Weights of a small GPT-style language model, trained from scratch on English Wikipedia.
Size: 9 layers, width 768, MLP 2304 SwiGLU, vocabulary 21099, 90.9M parameters.
Training: a variant of Adam for these matrices, 845M tokens, 6444 steps.
MLP neurons of a small language model. Each row is named by its layer, matrix (gate and up: input weights) and neuron, and shows model dimensions 576-671. Each number is 500 + 40 x the weight over its row's rms, rounded and kept within 0 to 999. Numbers have three digits each. A neuron's up and down rows have the sign that makes its largest values positive.
After each neuron's rows, "fires on" lists the tokens most often at its 100 highest values on Wikipedia text that the model never trained on; "fires in" lists the words (lower case) most often at its 100 highest values on Wikipedia text that the model never trained on.

L6.gate765:551464468515460510510489499501569529524505503502480525520512421504510496474516565514544494516455487477588453529486565512468473514435473502534504468474460459471502500518473512520575512514459547449526541513557452473470489499556474503557452520447487462467495519494510568514503569519462559504
L6.up765:491486475462500524534521581490612579471525552504546484506582499472504480521474553513506572487617530476510518546534447545558491505449485517501495499450463456460478530523539421521496442524496568496489381495523456520461499556429388511535532541505500572457485492528520557484480500565485516476
fires on: " a", "3", " an", "1", " on", " no"
fires in: "a", "an", "on", "no", "31", "3"

L6.gate1625:562527504480531527465498446513515411487416499621510535510543508441543445434524510560434527547481518447570530494456520515513467495506408506553515548477487465517427538512503442461461467496460521486509493427527459498542567462581500469472502451460488429581444607576481480414469494467393441471
L6.up1625:509527464496499493451474492455467458431507545553489581512506509541496464497448448409544475450547495501483457489513453432568578491484473492577494524527455508527507565481460533521541515508498496489554479497479484520483527551496439475451454519517533528497489551511540479497541518463575478533
fires on: " to", " not", "t", "ally"
fires in: "to", "not", "t"

L6.gate1974:483456530459500474593495518534572442499455452464567555593466523515482497446508528537482490522552435463461469440465523497554438434520532511540470451466456501494515496501483448520566522479570490511472499467505480476470475484507479445535522496486466415507540485464524436493514541439522530488
L6.up1974:477520504550453448475480513540464539497482397470509496468513453472494498504552514517491528456515503471492493536544524533523475494533508531534461548468454496513514539544471510460506537487476504452462482480515510496481573492425501483451483575536574438522505479548461476482499460542462503497
fires on: " December", " March", " January", " February", " July", " August"
fires in: "december", "march", "july", "february", "august", "january"

L3.gate300:478453460510469555521484522485527518503482553558465540485537515433472546482489510490499463532505434577468429483487513516484483401505534440547539463512543482533522540442491506498433471483514528494570497478489570502479446507460529452581499391557521458516467440520490468444498470475523477552
L3.up300:558501595517528500494470514498432456443531489518519445535514446465466431506510423568443510544468563430474453434480539531496454509478475473501503463540539541505479534493454521470551487486415449535431483470464508521507555508518593513528535541499505529517498553416505470443481509478499505500
fires on: " in", " of", " on", " with", " by", " using"
fires in: "in", "of", "on", "with", "by", "using"

L6.gate175:553537501471554532509417466572480487530464494485545471496496397486483496453521450445454513507435512486464491566516474470494406517519490444479486570488504561414488452536440469497509485511504574414477514511496503530513575519521495516482496513563518480514474575484504518535466499530539474539
L6.up175:439467488561524494501466567479487441580513470543487476485504495481489481406538549460493462490493482435488487504488529480608527533542547506479493457530492506442509557478436515545564597541493493441479492538490503489525498479545501558485471437499484454540522515497487512527528522508456468482
fires on: " to", " of", " as"
fires in: "to", "of", "as"

L6.gate2269:455530545444508450539423460491511474535525512530517511582512494469520498472524497518487522462528503461525523481449460542515442545457436521485483503456537492465514434577505479501537485533498483493558530492479501469498527568483473474518464512434525443499438513525573495504435510498471452503
L6.up2269:464479433508450515441512540518449451493505462507494505479562524556508523417475537469531473476516493446557469505476522565543522512454457509422475450418466484519527542494531528505492528522547460565461489461582464474479494487539418428483458438573535463478551455488552555456522478541444501460
fires on: " May", " October", " January", " February", " December"
fires in: "may", "october", "february", "january", "december"

L3.gate1417:513514489498500481532482490512555510575501478456492530486520505508478606502522475507544485517529523506452577468486464461462501476485447499533505476530530553541531509523540478489484495468437470531430520500467538406488540493468480545493529458506511433514526511556520554522495496484527556520
L3.up1417:421534533479634487436529436471440473546576505422507497491510515506516569503481510547457484475532472480527542493443495523457508511431459505440499469537518507430495451507528451510471500473486583517486525504529494506441505448438468504512501447557466519556463475508510440465422502476502520519
fires on: "9", "s", "6", "7", " m"
fires in: "1999", "1997", "m", "2019", "2009", "1996"

L3.gate23:478481541432431481580500517556519439509453493471551541495615572478497548461459514540485550574446581534496503501488533483548498449451431536534427497471480436479525473532513497467559465462451622457409419501505536515575558438488514488520518552456516469506472414580516463466536500546461527499
L3.up23:464458489535529491391432484460450442520490543496476525474566508498561499487382513494428498450426524494530490445507457466548529508467426377557420500401555470500451509595507526502520586494505550500491439473499519490443487532537487520451481489515553454583487492531511541453540544527455447489
fires on: " that", " he", " who", " which"
fires in: "that", "who", "he", "which"

L3.gate647:455544566457506532514492543583563441514463536467499396482509432460481454492517459498477489453472545559513556456487532501443539507556474508498452499463462597514507496542520495514489451504525554517519543450507461473459550485536545509517462511404536541491526554475521531490533528479557473535
L3.up647:523527541481550516474472489546425464535457505533514437518568534433484491541452501519494456521580514461528567498496483488475461491421468543581506476460458551536531526511512506584484486504478565491457486478459501489452547457518461478513461561506534518547478549522542488511479518451487524483
fires on: " of", "um", " by", " and"
fires in: "of", "grumman", "by", "and"

L6.gate1447:449464458520374542536494534501578504529454484455524602530494474528517422483478578466456472496517460507535541505550452486461495577504523462514471526513511504537549508443416453564484453507449471471437534479524453426478512388446469472452413538524487501459432506424420558496469442545475400498
L6.up1447:561595550532489537441520485523545441500529501445448578537550486482478510499452483548450540478495468461535470522553448479531495503526492546511493501412541381451520544514441491490513463491569525463492573526533502523503522502485543490531497427539513500513517480501519477440584483479436486574
fires on: " is", " was", " were", " are", " a"
fires in: "is", "was", "were", "are", "a"

L6.gate1629:480543492525510477497373541527516588554526499480467460517451549468508522544491407453455464523508459483473524509506451554376490466550376514539556427484446504509519485531484494475594442504428531545509503469553471478463416530513542557495524443498476470457443455500465468499498531518506508561
L6.up1629:548523489483363512533437422441568483479529479527460496460498415576509379517482525431445449451503478499513511509507485518471504522523536490517444524491628442504485475456431419524519478529477448482509488517526566514560495487377521502464432474558566568543471516479385487441466473519563404533
fires on: " such", " was", " is", " are", " being", " including"
fires in: "such", "was", "is", "are", "being", "including"

L6.gate857:471458467561608459502404417495506457511507434543480532540469495395488496513515510540468556479505467494495445565509511559510486501509470502522562422517536481480513421542518551464570491422457576452503462508464536499572465466495478413533463481488517454490539463558469441498519520468522474591
L6.up857:516481561511542468550469486460471560514506504546538489487455523414435466488610519545537533479482493476439519525524517543527472478585440446552538447487575490475477437530483489510507493494449506457518535463502463496525512431520450462457489490527499510418594486570456496572461511462472424490
fires on: " and", " of", " for", " in", " between", " to"
fires in: "and", "of", "for", "between", "in", "to"

L6.gate940:464501451500501483461410445535477570543529464438538548531502471484507505511528532519524526426491515516540430552471474499509545546526471504505522464473495427422549465554500556410522546523451505508506510481474589503421522544478455521505453515477503469500524519522458453482547494524515457588
L6.up940:486520477499489477519543469504497402569444477522569436533487504525545463512414551515470456535540498536511470567484491428562517529496497459530438468481575457435487596548507429482554565517523489487508448489447498527453542436521558501488456475549455546447434492456430475465481487552449519526
fires on: "0", " that", " which", " one"
fires in: "that", "which", "000", "800", "one", "who"

L6.gate1719:447524509513495539507421559525589523545541396431483456533459465497506476520578498520430546486447575538483546476576543505517515502445553579488485573490519459473496521505474544573515542532422496522487498519518463447516445515487465483496447464460513505490495548478505448507476530496511492476
L6.up1719:503550477450478589452468455459492471504496445514568493484440449527431459498488575520585600531551522477579479472573426471475492563486542534491490502455499455503542488582557470521507574533511424570567524502576460510476522478408502402456501570503476490551483522482503552473509436534476480444
fires on: " was", " is", " as", " it", " were", " are"
fires in: "was", "is", "as", "it", "were", "are"

L3.gate1478:522508581481499522553488487472450465524526468500505511549547432394451559504538576502477553549510537488542517484455553488446523568532476444577524562510467516493428534560459519501487570466518437574583465444516457483529529487481484491495570499453521433428526570447588370520476503448513567496
L3.up1478:544501558526548531496476431489466440654479525536532549480499480490501477505499581478456498483509488478498576511527515517508552503387448451472545523500468520548517541470490561488646456453509502446552512479518476480485527482569586479523454528474424486540520589511490436490533466486439474513
fires on: " of", "ly", " for", "ant"
fires in: "of", "for"

L3.gate798:451533499457501533530519544485544575508446471499464563439505425532484515501536559413487475525531482540446452534546535514490522404462529541490526474550488467466518468525536551554466511513499535465507502455553522510523562529486460520532492501513551505494491474518508516456474471579475535518
L3.up798:452535538464510508472528455512510468454497500484553465447524492512502497467527479531568446459467469432496543590507584509514545547456514475526535519490588577528425463590487554507627465439448507512554498437472537529510542497476529404451435515512516505495461506526478474516524491429521448479
fires on: "0"
fires in: "0", "000", "01", "100", "00"

L3.gate1101:480539522479541505450436532528470469588448479493481563464482421415489484487453540518429574475519489455567441527480509495489504489541486486552542544471564495479419537532477531406558483543448550438494456510528520491501504501506493515527557470514510522435522590509521482533493473559469513546
L3.up1101:476494484495501453546501512515542514445567419455456508469496560539494537538557477517460443533473513557521481472476454517506399525551482525531475456501443507543458448471514484453513438454440501484459511553526496508478445529442511437468545525494527490523471463460525468518555461491512501518
fires on: " on", " against", " in"
fires in: "on", "against", "in"

L3.gate526:528512549511459538540482508479464552477496473453536482447471466472519502546508525513512527532489581480543451521519507455477525547506390490501546518447478549487459484451450536556556514503550506493584549520499441481541463545602473444487464472529566459492410525542552427458444464473507543537
L3.up526:538462486448505461488525479544445574524518467391484515443507553548569489580434515449465522520457462565431530485487534484483536545487452475478499522490509487478483474533479458543483494516503491469479541479496404501556536500463433467575437516459549505561465544524555497456495452519441469459
fires on: "On", " on", " On", "on"
fires in: "on"

L6.gate1364:503497510496534535442500471498459482499468468527485520536516504460542487465493477482425519468502482504515541490450597557477570466537451521494520512503505569459536557530456528486459489476511547491485478500522481575528600435515462519431489497480537463495502516557521525473521494412536495561
L6.up1364:446491476500506445527542522496459457475516499484507545533510583467492488464490496517572530604494495461526527530468530463486529480474507473493460510510442484500531551471475611506466489495536496492494530548454505511455493505515433485508481514515570567511482502449510611489518403504488479509
fires on: " to", " and", " not", "t", " never", " also"
fires in: "to", "and", "not", "t", "never", "also"

L6.gate2210:541562580487552540532517482565493491512537512442484458503477511451444512469509457477405548479451520434541560472456433468445528499479481518493488479488516528517477459561464520539451494467487568476549517501479421557477521472530568474506469495549503494461526507490500484561477449421456546610
L6.up2210:526508578496438469518481537513499452494492404544554471464532519489509474526579498560481549443522456506492543519497494512457518415494455453518497484482476497542448503502532448498499516481544550587455471463502499494517539526512502526523551455534502508557532530572496472517448439463524547468
fires on: " of", " in", " from"
fires in: "from", "of", "in"

L6.gate1566:531560555479518501437507504471477556484480517513489573568404462417488518564530507560463536510505449533580482472388558478452525531482541517567489559448472510511507550425565569493500417476454479417472521551477515460489484475504494444467485494499486458522498565466555529551450470479463516475
L6.up1566:538535492535497496484476497478430530490545511489490491462508474488438517558501479503566438479504483431528469496473395491537477466464462524532437508471501478526490461487483563579496572520464510467454554488535514499521473497582523512529399566466527577530542482512519571532476483503483449500
fires on: " on", " to", " in"
fires in: "on", "to", "in"

L6.gate1825:447492444505497514503509523485565494501529440516463485438458434453531522520517513480495504500498504509409572465550414525517535592522514476479493584407486481505457462449466540554461490474435521577445533534463516485514516465442520454557429506586500527579496476427450524481471533480535445464
L6.up1825:515508519524431451479551484521538585527521499565505453527522494515506456536400545523495466555517494507524537440497488524538501501518512450508457487507418514445508559514565498467473508529453462445483495477556455529487562521507475411485524482472489506526455498498470537490450534476481506449
fires on: " is", " be", " were", " was", " are"
fires in: "is", "be", "were", "was", "are"

L6.gate1986:495480489480477501433446491502542570460491502469444507483536360476477514484487432442485568572522526564521474528485469513516508478512533512480471552489516517527579499440428488553520487506478492540459444478518520511539539508470482534509457527469504543525480523446446488463515575492523510535
L6.up1986:467433485482454535439513479532561510510522518509457559519509469544501474471444503527461508526522530518449500492468531482441460523470553467513487474496500526502505541520507475527459502448552533494485523532484475488452492510482452509458603505467502512549467531452453528518546513540543434484
fires on: " be", " as", " was", " became", " is"
fires in: "be", "as", "was", "became", "is"

L3.gate1125:515512500457536478520487519568513416556570488540504478473524487479471473459544494513424532494424517434471495480423484481462534524501547484479519488464549556553461458447499497502529553538487542526467528443562423497499560538486541464558510508505546469432484570457528425472463521454504479564
L3.up1125:525541521467538504533541569539544498517471488557542494463534464491454456514498470402538455523458468462531539507506505510444462450440457554490530472513469498531492576434492472499612489487470542465456489498572422521513427481489484479438481536484539488524552492565563442567505461469561511459
fires on: " of", " time", "in", " rate"
fires in: "time", "of", "rate"

L3.gate439:548595505479517532465518503553468463547489479547517499516506460456454527492517498557539457516519459519489453488394483453533398465544434547515499486541588533494437574536502473562532492506553516518433567451444476510467535482411477534515528469469572464490499562444530489442538529509491500513
L3.up439:472459505498520402486456505505514511548553478415489500460501509497493453508478566430457512454539503425512521533532519497534498508418506523563506501483522470530472423503552489510566515526495508482544499549543504501460491509431440521502566545583516459465445427538505424561484543484465539544
fires on: " of", " to", " for", " Queen"
fires in: "of", "to", "for", "queen"

L3.gate871:422517496439513525434446500462586513528507424545442473492499525556516545454498502510484509516521511449593437546511470517482525473530504487564476557479518498531535483456542489469538537465482457532524514451533507483540537425452437554508553448569488514528458477487489474493499567462506460547
L3.up871:501498545540449542500505526580548493524497481569545563480526528516425508495587434464511481550460525527513544408426462465530484485522496477527457555526511476537423490512533506490527516499462524476543535444504500521534485470525519492507481442529538537451437489515511550571485451539544482455
fires on: " to", " as", " in", " on"
fires in: "to", "as", "in", "on"

L6.gate1262:539433516474488498489518586504494533535501475491486500572447535489514552470539476484498512487513554516558472549519483488507455468532469478558537535454530476505519537561507539445500488467455523529485414483467507475558478475540467520450551450454524488511459516498510443580522458490449430557
L6.up1262:546495530533456513525514515568463470576474437525479446401461587538394488484625518515491506489481536451502468575497524425563414448494496449567529535489506482489495502556539513534505545532501488506493516470486467465548433389499538521517565473468491496393474485526445498584528484425369453454
fires on: " in", " of", " for", " on"
fires in: "in", "of", "for", "on"

L6.gate760:522468502544475497565556534547532419499454520521458500469419465487474441440475592493496493476470509475545472405521489498447472495484521491490519427416478518526497516517450462471506440492417526534429534479516440477519435447462497531513500509593485586431475492427466545513581496509435457390
L6.up760:459515526470542446583504524490559492478520403531525499544482535463496511550509529450400429531514480481525519496517536523507501548442478430512459459454479502473491533564569472470515559475511460520570517506498498506521407515517499501512523473514520452504476531475492422465483445474443476458
fires on: " are", " is", " a", " with", " take", " an"
fires in: "are", "is", "with", "a", "take", "an"

L6.gate1439:507465479470474509493460450492564509540489534575395499513509489464518534521507518556424551505518540525560492526487528507488437441477519491554512469571512518492524488525548469360513497453533466432481477520517521451552504458487568514512457457434553470532515569461498508440434520522507533470
L6.up1439:448518457525459493508474506501498491510536456552475438510469506537472458449525459431516491477474525479512460542495533369546485474528553506517511423417515508490520505539465481479522497509542570459467510474588401522505513544479544493495514479514520612569432501481451509570516356472506433537
fires on: " as", " was", " being", " with", " be", " is"
fires in: "as", "was", "being", "with", "be", "is"

L3.gate988:501509475471521442531512497494585502490458479550501593434496516506493483562510532516477546531550512547535519563489415516381505591487489538480550513456490426500499512531542445535498444534574569480475502462508547452490450509407525469537516499444489527528435525445503474474539461509542473507
L3.up988:494518471478414502420415493506535498505473583546528473455495493532496516445445521554553461482511464467437541479473497529497424488599504448495506434458582481511500478555501490542542517462462475473504483478493513508462574478523428498497445467505542440576560490464507567512408504449471447634
fires on: " which", " and", " was", " is", " as"
fires in: "which", "and", "was", "is", "as"

L6.gate1389:536556492470465458432473495466526450462570482516558545488543527465517533559460523522450526481541492496539460433417465501476505573497504494492484528526562459531477499427528503471413549518494542523483511496524577445555457498459491491468503398495507492506557425531475503547456503503413566486
L6.up1389:561515499469422518496520465464501498485472526522499461445525549472465463479543455503535497537530491486552483492518481521474414541480557520492451517492504509484489471507478562567509555548497563517479450473545471533527539514492484561564519492460485530489546495511542506475566550522513476460
fires on: " at", " to", " in", " st", " before", "At"
fires in: "at", "to", "in", "before"

L3.gate1772:519496477554516556509519561558505493487453491575486462453488458482521470564451508477551451607520484457478496551491505543446492473538446533430457472470479502438562503518524510522523486435537493475461584503495501495523522577496484529474504438404577456541488470481516572473484476470530520594
L3.up1772:481514459509488495477515544534483472489477564519565505506540506495467450514488501435589464490577575447480581470513513582472476470538572441558530487462419542558500458483493511551469477522466436551473490495522461512523451478522516538563520501481462469527509523531552561464501471549510489502
fires on: " on", " in", "born", " now", " a", " of"
fires in: "now", "on", "in", "born", "a", "of"

L3.gate896:503532483494579532553551525532493517517512515501466453497596450476524463563552503486413459489450528536484512569493526492450522498532473528423530433480486498491452512506500536512509507518510508500549501473535487472521509451438563583585537485453553549453473582414526529492471538478449476538
L3.up896:423475493450456492489465529484568508578452512496487498531465477489479536544521529512515547492584452436467571506470438517527449489537483433585512481487399485570483546495496500583485472505458496463546527526422408492479497500477536519515514536526409505512499542458482456449540530472462563518
fires on: " of", "ac"
fires in: "of"

L6.gate282:453404491495483495506544510487482462516570464595472475497590427457506470462472550466479507508493512537506558522471509530519503507546444491458534452507447559485442498467491463476552394503518514511444437513520457538538525430469485534443484511512527498514459620479489528545447560488543504487
L6.up282:519519518434482436521541566428501434475547535458507522453422486556505480491534452487519565512446510526472471547504531525456528494499518448556476559483521433454495493469450529497538536510414519448504424474528495497514557478498499519516544518538455540477478491443452507412566531425452445442
fires on: " be", " is", " being", " are", " been", " was"
fires in: "be", "is", "being", "are", "been", "was"

L6.gate2095:480483455593480553499455523509489491503545461512508469536492544511518482572511470471534497505519549505512484514499462510452439485473515517522497552544476417553558456511533519481516493444474487457420518519505456469475471537494473532502467524440467449462490526511620497494490467485541525547
L6.up2095:435527499475438456534459484437433495585548524514477443505510435475484418463494531400532519505532513494556551465451480528549408552513541433490423487505608479548546461470502473522512526530493559505497490533524539510545542469462493527467448523435519488497546490457520527523485509566455457572
fires on: " on", " United", "On", " L", "S"
fires in: "on", "united", "l", "s"

L6.gate242:451471496524501457550442560535499586488502550604476507475491500441480488474539550470500477507537523539508479438524492561507512433576453590511508476503461501543464527401512555516509485466427508436442489465528515477520533524482448500465537477507485513442477586533487495542479535484506505600
L6.up242:529474498523437480521540529498493518538474576529471493452528550468432477469530572513494522486487465528504531429564458499561533497521515440533487458555467477489472543506531529582521471524523482495461485450541517526515457483495498523492551388500444560467508575508483462459486446492522482476
fires on: " in", " to", "9", " during", " of", " at"
fires in: "in", "to", "during", "of", "1918", "at"

L3.gate1446:451456493483509452515471502518562560538544510550455605531563503443513510517480516537454450527500495520584509465433520484510461509581508504575460510481523556549457527463508487477502491499484492403524458417527493397515510459435558428551466434460574498546509573541451523497487551473525476584
L3.up1446:534473512492431448555510537535591549516495478485437517520501430474485542486555531485545479497502535507521482513494505504509507463531540479469484524612539541499446482482511481519455464468487530502519505481481444506537508534503531446522503447429462459500529510482507478497464556539478466452
fires on: " in", " on", " at", " from", " of"
fires in: "in", "on", "at", "from", "of"

L3.gate2112:543445548519393573527553492512465546509556479525450472562481441548501443585534506466453453493561521491500554538448537523531484485526475400522478517474519487450550450490491489498527459450506448546497524493471528488510482440455478526481468519462493451466460521471496509516466499497498487498
L3.up2112:440538563486523564507502597488542423531481468539433523544507497518509490522543488518532470564430440536515496444469522496455536466546478539495579443520538492472520520512500541498489493498522503547554450579502520522464527516496539453507455458452537488416572554475466452507521535474530490515
fires on: " was", " were", " been", " City"
fires in: "was", "were", "been", "city"

L6.gate1965:541592436481494555511572467506502454469514438550450433463447515533520529464578463490559466419483459499514515495520505482492579473500589437472504568509539475536480442452569494485448463538485506435459472406560506495390501535418466518496525501516444530450418500479511445510433507504538442520
L6.up1965:407499529547407475512515543450460528523495573467482488531534513525512505519438516519498498481452543464478536459532497574574431509496488551544500508398502536548536621455455515491463500484453496473467546586455500498593429454524545425542462479525504512539509499506502486518497453492516464447
fires on: " was", " is", " be", "0", " part", " UTC"
fires in: "was", "is", "be", "400", "utc"

L6.gate1973:458557478485527523496450532492520432512472459559556551500488579445484540512434524537502472501483553543540570560482466565471535450521481468537497507366453528479565545541531547435557474510507531470419522507462485515445486532507471529443455511482553389549480541535492556452489444555475507548
L6.up1973:475453486453564481515569488486520482518484410522519457407469565533499421499517547535524520525394469485542517510563547502478511537436492453469465497479406549469451526500517473461514529488593451445484437503490531460448566477542556475461438510449464492547441491528530485428478474437471428484
fires on: " who", " which", " also"
fires in: "who", "which", "also"

L3.gate466:406487540528484477451493563476430415536470531577515530513549539431498513521475441493521487426508567512508531492535464516476447420576422479567502474570480503560568446439492468426451424503504461411462448498488506433501506499517500505445564570478434489512558539581461477485473567537449543466
L3.up466:525488473451446502528522502503498490515473487529465461541486514493429462547496559501477576505518425567580455546489483537466530518486503518450456489519481498437486519422452457526549466499484530422466456495438491500505580533466549502514460486448524517534522518456509502506505531524494525510
fires on: " of", " at", "3", " for", " L", " from"
fires in: "of", "at", "for", "l", "from"

L6.gate1918:467587444544504545458507478587494467544534468466557502498518480548498487545501501553416490488489485514448528472483547496524507490439482472558527504505476478515450489577499509531494564442509562535481445449522556524470507516516444524497496483401484490544467527579511552454501516507468503548
L6.up1918:513492528522435535447524419457534472533510511506502462443502505501461407469493557516527510455505527510530500483503492474466481525542545474509536516482555504463428480441457532511555531483469515504523482578454482510447509421497506476467522500502480548531580449498567644476448575486497499433
fires on: " to", " which", " known", " where", "ut"
fires in: "to", "which", "known", "where", "dragutin"

L3.gate806:520497540473526547473487529528457531493495459481560530459562514483511526478472481521444563545548505498492528454489497520477544472517452513451613496493503513523530516483518472431480505467435537406496484514590532491519557523483497478509518557548501407497422513523497542455540492480538528460
L3.up806:511457534403493558466469429535523505533477477484519510475457488539536462425471540440514530468526393494474479442525522527445540536488459529544461555495586470534505445531550436549505544533462523505487504473482530506529517475413506471529511446520498520467451571507516419488465502492487499451
fires on: " after", " while", " when", "u", " once", " until"
fires in: "after", "while", "when", "once", "until", "muelleri"

L6.gate1550:526539485463475512539487525506596546508452579518390464586540542462574478481435564446477553582551474487493484541460504469482465502497506493512479502516477499540538512512498505530470535452522532551516526513566531511537446525457536458494580502405552464544479499477480491472446491528544520442
L6.up1550:488484525592484532444445545439458506486538552501503498457516559515549536571490502437561533441490562448554590512512508507507526504478509545472477500541444472400482519469462577537499508498520444556535520484495481504477521449498490527451485512509510514482514444498527549526455501524552517514
fires on: " was", " decided", " made", " took", " went", " started"
fires in: "was", "decided", "made", "took", "went", "started"

L3.gate2098:458487475470480529591519533538540510497553528541502507564440570521468515550500509532499519573488548558504479512487494507494497420523535547517423406559510515485524586448585511516456535454504520532508463494471481491518495552511506495500527504366471450547514524499427465412453542502528482493
L3.up2098:491424448483491519544501546547524480531523477651512482460484490446383533482577471502479491535564463495512466520539462491474467508526558550485488490532449433436465485544454487438478582515425555477500475519513479490553448425477550552535485500573518471565407586523490426449451464480472497510
fires on: " for", " in", " at", " he"
fires in: "for", "in", "at"

L6.gate1213:491466495529533558632540461449542469513410546495513539520536564519500533553511535529344508522498557527421533551494510543564463496492484525468563493553504534476511444477501493492525438485484499481447498483627559505508507532491527509547449488478555493501553401513555544427500484503440522410
L6.up1213:461549541483553553485525490513555462472522461542556518487547398457451526425507505577516435536491482499502524517488404482550530481539513477466573397459418453558462456521549508515488505437473561526494576452478454492479544447542548464459495487489482511463498537509461523542512475454590584418
fires on: "0", " hold", " T"
fires in: "0", "hold", "yds"

L6.gate447:536489561434557451516525559493563520497542488529523553480480519449508533457440520462516472517483642519500487380524521547496444488524476570560503524496540531486478421486445496456501531471466557423524484547519512525480544467541457487543463427521507445484522510460439542477517477438478489467
L6.up447:486472476472467486497507466551465488538534510433509471531490504541508402514434587464468566574476424420505580504458474569461495486528459491473494553467487497491554533558487524472502535531515501480562501465501533435504524494448549487464524528431504549499481440495517540457529439511509440509
fires on: " on", " On", "On", " In", " At"
fires in: "on"

L3.gate923:554464537464539526502518527481531539531499524439602477503502504488557491519485487568482494489567471509480472499503498475423528499444490465485496441476508475527546504462513421518530513420509479480474493489437479485521455476571557467546469504520520514494523528475415462538462492417524557525
L3.up923:536466436443483504457506469432488497537545478489553528516465522487548529467549499508461489454511459487481453495482531514459476517487460530507560361521532509484528509435522491496501558450458444519455419353424525536517527566498468548546494508542516440455467498531535500429520458558496514545
fires on: "9"
fires in: "9", "2009", "1979", "59", "1999"